MLP neurons of a small language model. Each row is named by its layer, matrix (down: output weights) and neuron, and shows model dimensions 32-127. Each number is 500 + 50 x the weight over its row's rms, rounded and kept within 0 to 999. Numbers have three digits each.
Before each neuron's rows, "fires before" lists the tokens most often just after its 100 highest values on Wikipedia text that the model never trained on.

fires before: "6 ", "4 ", "5 ", "4", "5", "6"
L7.down1224:489546498504497532513457421475500446494514559489556499461468490507511551430434514422493479492568569568529537577479511517398584484501609507440522506372502494445524453469533520420488667520538452560478479412474555529493469418483476574469500396509444546477472446655478462398499540490521458573

fires before: "| ", "(", "==", ": ", "ing", "|"
L5.down1928:561568592513480497479455478563512580436392496504514510546621439547506474426541533535514555460442583561396510486529463490513488420530559519540436517571515530543456530504529481541518434454414470485479432546479443579546484461581456540421500539469432509451465365454480556470519468447410571466

fires before: "\n", "\n\n"
L7.down1824:480512576501537605500504469403522527470470467487514515532485509492481533542368524524483464606443574462498515518553555501491520560529547510530489537565425555493467464553426557485483568514485433604537462399474507522538420519491503414526399489542513454531448536534561563476493494527517514459

fires before: "- ", "| "
L7.down1945:498478492514566476513557501486424488538538534475454495508404530499491532460411414486488503331531488539510464503472438454468537505492487512511541569491491447492421532559464476458509548473501458592514537441540511498532552488495501500509473489443502444495476542465558501454530614395517530534

fires before: ": ", "\n\n", "— ", "as "
L7.down1015:468500490543607469552437515508467506462462531404496492451513495502458526464453535417500451526481535516504466459529514463477458545531544484570419516510457534503508481399564494542450504564555506515529544478508521573448433556510553534530528542455509530553462624521579518583551487521532513531

fires before: ": "
L7.down1035:513434492565467491520507471527454448455479453474559464534507468516429543461501529534517503570477517509552584506586488470474518488523481497476472511509429501501483527392432534560473468473550567590498527484490506478573417480507504497530529471557451491584469544464503497557510607526544530471

fires before: "| ", ",", "January ", "|"
L5.down694:522466584584530507529499528521496482406497445509450518542446491531470500492481539509459515490556500581456399446600491527476482487455533526567500405457470453442557541507437570522493491519595534612511551656539479574525501452517518488484461483402467441481493479568462470510429442465524417514

fires before: "| ", "|"
L7.down785:579505455465548525411552507489546515497477372438475550557538407612377470463452442477475449514421590436527495556607522504489487540483507526515525517500435598479479427461449585485509537499530498597538432495513541574574538456500553490520392544526496440505451450387532506485477504471445565516

fires before: "(", "| ", "=", "as ", "and ", "Blo"
L7.down1529:560537365463557493478390421493581412529488512548415525502473563446515462552449525354529536559442438532440483486430518492518494548467443574551402507510563437546440546564426595566549494528519554568468470498506606464475508484493523524493534518486591456495604507493482473440505483477420510524

fires before: "of ", "in ", "to ", "for ", "and ", "=="
L5.down1519:585449425514472605538455517580483559401432612438408453583566586497520515562468462536494481402505597435471581462537479497511462575452541529527482531351567508485519509485550521473582450513509502540502540525558455541568474522486528514544510523537439429585497476499578538433516506430518503471

fires before: "| ", "|---|---|---|---|", "|---|---|---|---|---|"
L7.down880:518389493515494515510503534493433425467564517588496504503489500533514544510503601513458399487468442534392400467530502496487461499429492552530491458533519472527521511535404608549495570518495479561552551447516563521461398462429503484444508461541547539519560486582507520467455487497483418529

fires before: "0 ", "1 ", "2 ", "3 ", "Ra"
L5.down913:531481531517579506610507527500418493548520434533495497409583566441511512389395569379624510551520457435470607486509464567473459568517538604438517494506579501531485588518464489566482499487389499589496458524444489478390528490516533532525540496523568436478529475438537490456471578487491447433

fires before: ", ", ". ", "."
L5.down514:589475412582489495534561488392540542544465467407614540532519493545454468465487436427430459570424547523553501458481511542440611474550525564589495484513549494537482544465591542467506536436539472523546547492595496483462495457454498453537436538520554463421431524622522436489533425506457572484

fires before: "| ", ". ", "\n", ": "
L7.down1358:447519443566519560514473502458482517583426444529509532482501502510517471532608400513518478504540468453412521444456451464521562476531427523549428515512446445419472518452625549509644516474505526516516436453538438421554581461572510448521575465445509473496484530515560541506434525524394437434

fires before: "- "
L7.down324:467555568493528523551545434487465453483493431465484545429464485482466535553462498471465461403365486501548493546503530507457492522492527510610497529466515442501532489511469532525566547449470474548457493491440489513443610488479479475465480423547497446532498541495582477418472513385478490509

fires before: "| "
L5.down1634:571529495590537516401609476556419510578445420541441424505525563492423578513497534427622468502516552496521482463505582456546419525530432495416500444480450479582435520421509479537516462505422422511527504542534513618530470516388476435562538561508480442526421611469514534507508435467431469435

fires before: "| ", ".", "; ", "(", "|"
L5.down463:493517518525527542530495540521508521517472469632456468491490553445443480493616495503617490420462516520538524525518516491577540447508521418567594469436479553487428500449485450516476497571580537482542403484528528466503499433606470404529512498506453511522402478525533515478497547413454476460

fires before: "| "
L5.down938:478501527479525501359405483497465503504522495570472552458466538547510597494567522460521578626573487485537463538569515422552501523521593502552470503529521418468536472496499552608501548502557543434513391508426479443412402457421518493476599488517494466449532441410438495485509477546497481483

fires before: ", ", ". ", ".", "; ", ": ", "' "
L5.down1859:546457522519505477528463568476537563519444304513388608455472493519410567531503542524520425527452553486547489474525546504504498462519608512537449430474408493464443502517564552508497466497564542461510462552557580509459512460462508491561460510535537467477488547492470475560537451463510413556

fires before: "== ", "The ", "==", "=== ", "In ", "- "
L5.down1626:570456546424541560458397469447492577417513423521512555556472562565516412443489416412375533507504545547590539534575459629462506458518470540564460471457494537556518545495423648484500502422549523501573475461436531401503502513567495489564562565539462539554512537483595525498571409463595418568

fires before: ". ", ".", "., ", ".) "
L7.down84:507522353588472461547549519477484475520505502411513491504509539576498543469490531553520504506490522484459407477608481439566501554514575561473473523423292493484560439478541475442468493496512473559567445499482621555533452524515429450444491478530496527511522503507548485474552506471578541530

fires before: "| ", "– ", "2", "1"
L7.down613:529472517566565595464478479465450443387544546449488522547498502467475598495517489469524526424345489472576453474508476547434423502519468498514449530569479475524363449556484536521569487542536478371497492426506438537517353472429580543539421502515531369522502566461573549564555510547480541489

fires before: ", ", ". ", ".", "and ", ")", "-"
L7.down1200:491482537510505477596415526520562446483546518505475526592503529460449540516481510434453489326511567494462453546499504455572452535500525556567357456477526456596533464608491539477622543503539492548535521503448444475541564554476512476584536512454390525607571456541422458589495501516507506421

fires before: "| ", "|", "0 ", "3 "
L5.down843:498495495506435536500516499501488573505541524444501657452424441464483536428498624562490498464439508457490522543529518586562459534538469584560476494517441436391527531600506550431572476468490562510454592446490487513418555512507571528533500423532493491454511495449537472402472393503513566526

fires before: "| ", "- ", "In ", "the ", "The "
L5.down1212:515534537541531467464466474491511458573481451542450408415519466505434528550695449572618533506506520486544579601447413468489574535484455492453533564429535481498602517450434501616604569478478604563533552476451469500410522425514570503541540500416490539483446419521475490530518516428506555487

fires before: "| ", "("
L7.down738:439472555532530546532582537539444425491545439523505430402510520511529465512487417458498453537444530439453433527526475560503559524528486540521515569533431433497486502545505486480467509510571483523480529563519573456526494515586503454509497599485437477492450414569458519474483464525550574465

fires before: "is ", "(", "was "
L7.down221:596474506547521470552510580512573506585475535531560593502545492480520512438547480488456438506614482523479439457506587564535462589586478549604516553460485468511468470403559549462541538488494545530400520525566426507527582517539470553561530514464486491526539410505510387534494585486474449542

fires before: "| ", "|"
L5.down400:411513555603443472489449509436502472442440534522634504531504563418463492528422495393598517552528545575549527457453563547582508432495452555460405521495503436578516530534478465488486478494551489467452597416518546524498479559488457508463625548491507492583482531497530487530563491490466500442

fires before: "| ", "/ ", "loan", " "
L5.down1968:460535459489449493488456357455488476559422458509496508468474552474486513578542451439505488440543600521492505477420552474573460468453371539539523492502468587550409475557419537565569476496475521612422466504646509503549436461400566474465492492516542495426515538448520482564358481527539461498

fires before: "| ", "1", "7"
L7.down227:498448447557481499435547547438331578507556457507433504465519406640410576447537409442451491505417559479509414473567462507435500479461533607459503506485384511512514521417585488600430534473526475610399450522494525538483477535422505497452535540441447630532573481519565491530540480527553540511

fires before: "to ", "for "
L7.down1982:502567487570409513506504600537505465472448457515506539498490544527531519556479553537553440423514514510411543547453510532425525559508599524540505408406508528488518464523591475544442432459477477411473507471526450518518441505436495495485530450545425464516470499500503457492417557600528551505

fires before: "| ", "|", "0 ", "1 "
L5.down1752:569440454467570524449543476439494498532509510448460508506515405371470553556516452511525439619477488444505571531530408599498489519554515483517479537570535631453526469435483483566479573447503561499542438597556529503446512488594563430474493628517568579541574497446480553419440524579517492494

fires before: ", ", ". ", "| ", ".", "and ", "in "
L5.down78:497538455462597486580546480607548521453554472473435464532469502560432459551529563400545510435443479542520527531530499528534467442437441460536459518486478567549485444487471567511495454471520595480475463449516474545549466457428467560490542483371442517479493558632534563451473535413543517488

fires before: "\n", "\n\n", "; ", ". ", ", ", "”"
L7.down2021:564474423476350431520566466499490552534477534461490510547448513489509431478589467505539431474530482548488482448486466417563441564480480427537488522407451539537541477488563536515500571520489484470565527472497516538475501562516500463504515453444567539459536553563521426445453510512418475395

fires before: "| ", "\n", ". "
L7.down1767:557537553519566539463499469484406432539537428503372494502514484491571436510587496554447460479555451522462436471407462501492557427526413484523451453502496548492493555444545480522570557558510534479568453483507430434522555476513509519555502509437557470544513587399569497475466479620502526495

fires before: "(", "is ", ", "
L7.down1480:530451532578535553536538510574487473475523535459551488510492518495607530468546540496459539483416377529520543497475534531482485532548444478453447509521443533553532496431540445461501427507474492531479465527504522505451585561467444587496534502520413574637522432441462486520533527406453501547

fires before: ". ", ".", ":", "m ", "th "
L7.down1360:592517483541513518511471508419479478483520508438481484465386469590558421470471438599498456550461530455514477517518456455499538485482449587516510398548487552514465513559601518468414450512469492536525557401472423590445522494559469383686466442516544525497554445517475460493425487473533535504

fires before: "| ", "\"", ". "
L5.down110:527531559505474489494502415473516588426529438526549517452451523565593469521454431464503471589566551442504509510524430569505451626529516471553470459526483529541487446490455477570398358491517532540457527471518428587513471455479510501458455483570530502466507530436525549507453409511456530583

fires before: "| ", "0 ", "Ra", "1 "
L7.down472:602496554547458471474499459495463536587487487496483505583509506514602508486434460571538441519509550429501491573572588536525454498458579512433545481468503397550536537468456465466490440481548527425528430527485639498457492402549454482590534535481532506523476504483519563473394499558448463433

fires before: "\n", "\n\n"
L7.down1025:460470542435486445548476560457460481533520463513512476482503527539489473489577507495457464541518518530497518524547512541517465549521488491477553453438445477575504481458501464471466423505579503525514479511438561523551487565530471498440548492521522493459468463487497477558504435465547425493

fires before: "\n", "\n\n", ", "
L5.down115:540503460468525492509604447487574450461455523543462616488594502447473509506455542497429484496510616544587459447558591520445481417526507486461470526633488484474490468457509538546475441432391488550484456497615481495439468459475480402443502535584428513527469539469448498510479568455438596509

fires before: "| ", "|", "to "
L5.down270:439492517426513522447484481552467442532522465635536451534457472435479465431522450458535456594485511517466412529498527474518460499577505460529487530571503490499515424502493540525507578486430544487518572429451483548398457604430575497455528530447500513502489500484421500459473513481403532446

fires before: "| ", "8 ", "\n", ". ", "MF ", "7 "
L7.down757:491514442531492435426529564411430502519381473493492521469500569554609468532570497448504497501544476436372531423520420537493571493506478517558559522552442500520468458444591444590563521497535531483552481493507516467386518562519540495575526549388593391506512485503585537499511534490481486469

fires before: "\n", "| ", "=="
L7.down255:473453465356467472477492479484510510464481471511519462506519443602468510567420415457535467595440397573515517514532545535477557453515378533433516533496428453478490557546447468514518453465430465590394441494482547508462448602456531490534511481501543412565549471458423384603456617553566557525

fires before: ".", "\n", ":", "\n\n", "-"
L7.down1379:532522490552507417496547513474458404483440578455518495565551518494432481484439422520478459459555501481514511542437494557596576509526423485443525442548402452528421530536478529466475492476540536435538381520539537477469613477561476539556618523523493443458452490467420468481558529518476590535

fires before: "\n", "\n\n", "| "
L5.down962:550499513489492520560533519501465461479454460515497488432531564521511455506483508502413444505532488498539507433510535519474471521543483455463509482529504528484476533450454548577467456495473498612495519499452511482495476574475508506500511557540518516474499472499471463460539432436520504445

fires before: "of "
L7.down480:507484562497376472590436543473360535495396433482461512575446470509540433539522536450466428525474501445348592526459566488502433547503444502584532423453511563510537503540424454553465552612454516429468531436418522511468493542490488434483467543456548482458532480467584402444466479590582546399

fires before: "0 ", "— ", "1 ", "| ", "5 ", "201"
L7.down1411:507521517470508518498454469560482475583544445525529512510525486503536569522492431539487502548488510549495417455522407465470452455460613452457515566533561486631515538514347568436481581513507468513481545484543518477356430506470572577497496517486593436501567556586481377463531492574449528531

fires before: "to ", "as ", "in "
L5.down259:594523452542518478457451499590451462479312477482434579460456567504428497636467581541558597493565592503472497555442595483453414610592520505541511495469512516535562436513617555454482492450575523469535575465535424490471465493467469463535472549506430464476465399549489437580478442506529439487

fires before: "He ", "The ", "In ", "It ", "They ", "His "
L7.down1149:520480432440553418475530535504529496513502455497436502503481365551388454428542333597513535545543504558537510472533467522407492552480491550496502487504561513432424450538508490565516525524539441461535478540437485411493470407542519508515484483483514444469502452578422514491435505538486482530

fires before: "\n", "|", "| "
L5.down469:374545546509504472382556479368427448539496462482502512555454455520472511451494529479444610528550488492561478487455481504518484538463448419479498504486504467483523490540489528572557497431563437523453528492518525503473529482554499492376540467509506529506558496442360431459477528535612440551

fires before: "6 ", "4 ", "5 ", "2 ", "7 ", "8 "
L5.down450:662612503508527513534426477517550516628553386442518551489489495497478511438500569431589504562499424585482598469503563547531528556588484522547562528397511562461493499474467497527550524440464424525426470530491543460498411463389514532482524440525516567521466409483450428535602452493481474534

fires before: "| ", ". "
L5.down1161:535515422564561492553601493537509454511523430501509523470567523521564456525465483553534475501499582494462444493520466500527550539494488484517418560531434518412440486395371476402513431440487471536446547534474556548516439465495457491461630606489503506532482563541520487418540357525474480481

fires before: "| ", "(", ": ", ", ", "; ", "."
L5.down739:516462555571438568489435496466465498499448469491431432536460534548428413439524469450463544451434524542548591532490468583555508442491529513524540473409535488523581486521559437435466468550555561505511481488491533528506490457570425567433477518512476437501404449553469448515508530456480448458

fires before: ", ", ". ", ".", "–"
L5.down368:499629535497539493525495610459482517494489487496483536466432536586476538453495503537482392491390483509500500489472474458443567524589541515540508529434435482506445505529501572400564451472547537536521520491542520569416393498554498544545484541503531458463504478449434417500517450587452549543

fires before: ". ", ", ", "; ", ".", "to "
L5.down886:469596564540560469427561503545491449498463510487518483468511505500495524476462531512576471484501440505413513551470541438458460583485531511536488535373505496501481562476468566494487478570458539511516460505499529532556511442461557574591464570512559496443466601551569411441489391499495570481

fires before: ",", ".", "-", "; ", "0"
L7.down1369:509477488506546500360564497514454545581524473387504499487552428457526499519394508537506497466582433527463514459477537500564587453492556577534526486541402510463504454527558535467423459488550619515505459519577553496553498518517512377494492495366497485507416563509435582432501556471544477393

fires before: "\n", "\n\n"
L5.down1336:536546535464487522540514574449554527477486526515519563428564517536511522518525534500440539529504476581556528400532597516505462480588505396459438543555454530526415537509503548610431340499511511573494486465482478501476478542497547485473564509483537571493531489459584460464455515505528437384

fires before: "| ", "1 ", "2 ", "4 ", "0 "
L7.down1322:462522474553473482516466421458494478429484454452425598529471545530486512495485407622507532511504547477466446508445492530541474453459476509527539556493409568447411461451428467437496512552506430450494519456531530528516544426556563483517595550476423603572470506516469354577505504482486589509

fires before: "\n"
L5.down313:480540534529501530549497474457515552461517504492515479493421479518514514472465473547481479464575483375420560574489504525519471586525526473475526395528429484490467500449539579490535598607580351531525521483486434534516520466493495513540405505507447485550359499572499423538652442512535569442

fires before: "and ", ", "
L7.down90:437479494502520549473491438467470541498532448429565408418471485525595473538538447493576553463468508553545492450432574566521496505535551479567524406537526547508519426496487430483445518533499529401543478532560541481437459351461552516589378522528509518529427469466526593530457579518483485443

fires before: "\n", "| ", "|---|---|---|---|", "|---|---|---|---|---|"
L7.down182:407571423479502596485378445503493508479563520509399488551546494450485509519514546472555461453524509460484544514475468551506532465512540393486425488523583558552574511445567468489556450519476431520550496511554460516397506555473493498539482521441458446475558581593493561438428463548447535552

fires before: "| ", "; ", "(", ". ", ": ", "et "
L5.down101:508472490462478443486516467501449451538584404483479506494534506548397462471494392490513543432443412454498559502450498547590500470587536567503566553530531521556480484491524562506525507458565557448522561469528526538523533522437473490488515500470568503551497467391508432480534502491442482525

fires before: "| ", "|", "medal ", "Route ", "America "
L5.down1916:411566573516487534452535508553476500620582569477505459454546538461531528495464523442518474418429514608538544439496554547518533519508513452517498466499488616502572529494445552483471403422508537570497527505523453489462431472474558521559460422472479530552494453578442554477518426538522456548

fires before: "by ", "in ", "to ", "and ", "as ", "for "
L5.down29:512436452477513470508526550461524552563550475524482485465491402475533528384451544388490394505496571487456402685547424608481476428525536451524527571532450480592453494500523603497545451510471507552533437562514616538479508568549513500552494462464571456452466604492539513570522438455467513442

fires before: "\n", "\n\n", "and ", "was ", "is "
L5.down1603:448482451628542492466424476545476491573651498506490511460595523502470536606632438444570505581567503551531457578428487478579493498533452515503462472560599414477559573489490467542427490426498491402500518579482472408414451477515469461535461512476482571482397515548427459537483482501509467501

fires before: "In ", "The ", "==", "On ", "==="
L7.down793:429522491405580460482505509449467495507460541488462505560540499446412460490480346606578608449584462548510545385527468510444484445463494552485525518464530448443490417520573506487487487498489470507513519458507493464466481403442541425504494525417515484468481539683368543473516543534476557531

fires before: "| ", "- ", "|---|---|"
L5.down922:492518499478501458475419531461499474422471481483557503561467505451504463506636519518538662476426422585517512566445536495476454423517473479483439538432504540606467574501588550542495587472541589602497537466538483445500457573462477479574529532481448505566509496499528466483540434428480435512

fires before: "| ", "3 ", "1 ", "2 ", "4 "
L5.down1021:568432590525442480631465502506486500568530531551468452505541481474563482560505490619500481499505486426472557508581540610418495496482437480470435494515473553461532483546495358528484595530526551509566474520529510503483428506436588433444497454466507472475500495610492422541548547476417470445

fires before: ".", "| ", "|", "% ", "}", "ra"
L5.down892:539589522555579479436576478545494551544578424505573465499473535508581474488465446544486556461395499485563570551527454519471534505498554563512515531464472526464429508458489457585506566555477563496472614488456525521534504453540432544512505458469434507468494497530444399541546477557545480536

fires before: "0 ", "1 ", "2 ", "3 ", "5 ", "4 "
L7.down610:530533590402531522519465491399449522540506427525537546497536537456493476463485560511576488517452542416563504485495507594445481460541503500588579580414499460477508463538487508580504643611577479557501485492478515465585438455445510488447423488611506486485506496510560489428424503425441481418

fires before: "\n", "9", "3 ", "0", "1 ", "| "
L5.down276:462514470565452436403525502535539518439492456514510433535508441531618446402544415550433519596565528465446517468491441500521504532495517521447456467541498543553404440506517502594422513550580509567530497553588511486423527494456571449518493503600526535520672456491556387484554446491533499509

fires before: "| ", "|---|---|---|---|", "|---|---|"
L7.down179:505497514625527499541528413537448554472503536479491502467440473541438436468467537564502496554415455482494548512479495581543488509552493549444552448507511477515523473499493547534600527487463552446472512493508624518554558490484528381522438546441427517410597620519542531452541476494496512539

fires before: ", ", ". ", "."
L7.down1499:433603608520494493484418472559517478500499544555563475622602522524464513491451528533482549520492522483446541482520564470518482517530409529475457451442506476528511518492486512517479491615543574599435584456410477450533624541513482497519478523439433493524493486473505487534519527459556493429

fires before: "in ", "of ", ". ", ", ", "and ", "for "
L7.down320:422628452495555432578577551486548423534486517453527466463496467589488558618479484421535477520455534502465482550584481484471486477477527571535498518474460543567575523528422575507467584492508679456598514469491593499397428550498492466516461448388456464477528442529509475436468585536530510430

fires before: ". ", ", ", "\". ", ".", "\" "
L7.down103:451468491516493541540550513449455570483574412447624501508486494572539491570561419475502446531482520457529516506474537486466421560381498512497497478416471476478544468515476436565514500457525519492612553470466548437367511525515431455445450599571499493480437547539499573441418515471513539620

fires before: ": ", "/ ", ".", "to "
L5.down995:498554513446510540452460575500462547513411511555354592522516476445481547493430513522536443594550556485537627443411536554621504549555474581518474483590530488458522511460512488629498541487513529579638513455502529575466637536518469496598544514525406533503433564513491511542437530511467528464

fires before: ", ", ". ", "\n\n", "-"
L5.down1778:454497464462462440500564435495443563547530522518493453527539471490468613463449439504443528466486476474493423561514512510596502403519594641506499474422454500529409512473492459521483465501485501535500556377564430445461616466460582569429466540426615544495514510462510514524437566421519440369

fires before: "of ", "into ", "in "
L7.down837:511397491499565556517495563499525525553572444442538532529476544490493549542446462459519482468430565461455440481488485491469513498474407431577440605473500611538543553596489445523432490553497435429429489453485410523501473552507533490476469486526555510465478497447575535510398530477486553435

fires before: "\n", "\n\n"
L7.down651:510515532518499540551496534540539432455522520540493463457515537488551504481516497475440487450511501521494538504525471502444523469502473472519523505518492492543497504475507465467528419519497503505432529498494484489494539526484514484459503509520475542499525490492509487472518476477454478478

fires before: "of ", "M"
L7.down1630:441500550497476494400472500530421606503450463407509508478517408446489486543425373441567522486449515463500553528461517519454446501485467521546543426500532510423644458387498537600393412523567498428532576451474482513411510464453549427617361466543550444463437520588502514536563503482433476367

fires before: "\n\n", "\n"
L5.down141:564402463484490549489526479447492473465495553520428478513377540555438497565540517506581516553428486462442398530535530549609571464511487566520511518506432548488489493556521504521472475461533469507549475505514452524467490444421523435467409454492539541513514580496575480408547466402465436501

fires before: ": ", "3", "er ", ", "
L7.down1521:507509515529565463475490506509500435448532562441442501519521544422423531523512625513529507569556457512517462444474476467452500472589520530522439474491494544418465416393515432649513520531552421468495565503510535463433343579389469537472423467531519544512462441495452550531458567627449466445

fires before: "| "
L7.down566:594450443542515542448471439525503515483497499471492536534544502524519469510482397412509524446353452436472543530430565487453516534521570548422521391528502563498477604485501534529432514515453541467593377460508595521536449568480482442574469483485544513503563480560538552516458565479447493563

fires before: "in ", "of ", "and ", "for ", "from "
L7.down1090:513492395487590416596519439505559471515499460515475481523583549531501560401495515395544502487513538492475534602432531529566508420513472537567471468525557434515464494556548488405493465451472509521520425432540466471476498597536459389557558575390558539517514543565522510542435546489474566454

fires before: "| ", "\n", "|", " "
L7.down2008:534582451491464494427509495458563558540516531532600492523454457618500502476535434414521462532474540463536493473513460452450476526447606554580485546533468524505437554477509531483515565605501510520503471462550497496427457496446536556461445448424527480514535550510491574475606410444532478474

fires before: "| ", "\"", "195"
L5.down986:505569582512486555545468460542456500496516453609514418481472501651551513532521532515457525486477521593523535492485501496508494517520540479569468488489551489568465467430536472505538451437533501519464473490502526501484452494527498538576477551541546524482497478496574519477504478443450500465

fires before: ", ", "the ", "they ", "it "
L7.down1670:431550536439578509477514529473509613493518439511582440569446465508465486537515408507481508540550441598500456439457500492418414585449498603454486502570544487466500463584563460572416518524526562484506475575492505499476470517453541579490398566537480529412412520449506541522544540510502482522

fires before: "\n", "\n\n"
L5.down778:471516462548597438513510489469517562544613423525520494508522471548502464440520473478522479563592516485549500485448497527530509442436475516472549460547402527511493560604331495515552505484510522547575531430485462543479484496518514490475426550457469529470512579505628661489518507538485572441

fires before: "s ", "medal ", "place ", "first ", "| ", "second "
L5.down632:666490578508515487522562450487450449520515509458483561510507478519482572441417526496535493458427514559464653459622501530508482535508466514398580498581548496576413465527481543424407476576520465548508504490529520483487459503426516472460482466473514427491476517512493532489624413551546482493

fires before: "| ", "|", ". "
L5.down567:550475538464600427511517472490428431485556553578426453525494536543558503525504436504538513518537503446530451535555527549479416538469519551470505470532535565517421519532510414499521475472585511448592482468429454456492481462549562454453521515486533497578485527467531494547530524622443496459

fires before: "| ", "0 ", "|", "3 ", "(", "1 "
L7.down1555:584426456487468479621426515532485553499597590507531556423543470568443460469489469519492468529462521469529438610523503614560498520514504508348500450371425548509574474442480601521577517487533478462476514468474515537493512524434557411580473478484552572468561461472534486482528532499538503506

fires before: ".", "% ", "; ", "-", ":", "–"
L5.down889:493494433522625345535566429504418521469523540484574574529512527510515579528469450481545419511392442509443425453525441484464545507478625497589492474477541485466557495549551604478470528436462481484543508390535420516421464446519523596504475550499580553483464524548573477494473523489503540418

fires before: "in ", "by ", "at ", "from ", "for ", "on "
L7.down136:571547461415571449458431455437546478373432480571473498612450466505484451531416491435554533433519530443438473568473553568456573462468487553504583441548491478568540506500549458547450557510559472560532467584563506509446471530540391498538487656508471471485451515529471450500457455558483549481

fires before: "The ", "In ", "It ", "This ", "He "
L7.down229:530513475466554536453557493591546461510445461502478490518470483504434448407641327466514620526601514536484478447527525562431554467499511583583503489452555506420475463496487440503487481439553507429486524472476463490477492429558477494536461494516465509530463484581440478503585370454463536521

fires before: "==", "and "
L5.down1439:566462525458487446525435474546393555491531502449494467436486567522466431545482469452511468492528481415491547499577477545445483558439575551525533585453415440559476500496450489446487394521504499453570518439514537492449397572462516481500451529429456529594434501510537441575543559505507536539

fires before: "–", "-", ": "
L7.down345:453520531546453489452438467465458478532527468528434439424517592566451520530531548508536458557506472485474466481506504496481486492491592537551528517519464443534448547487508598554568493417568488508559486517551479502427529418493573561474507507474508513522416518453542551594525581495527444506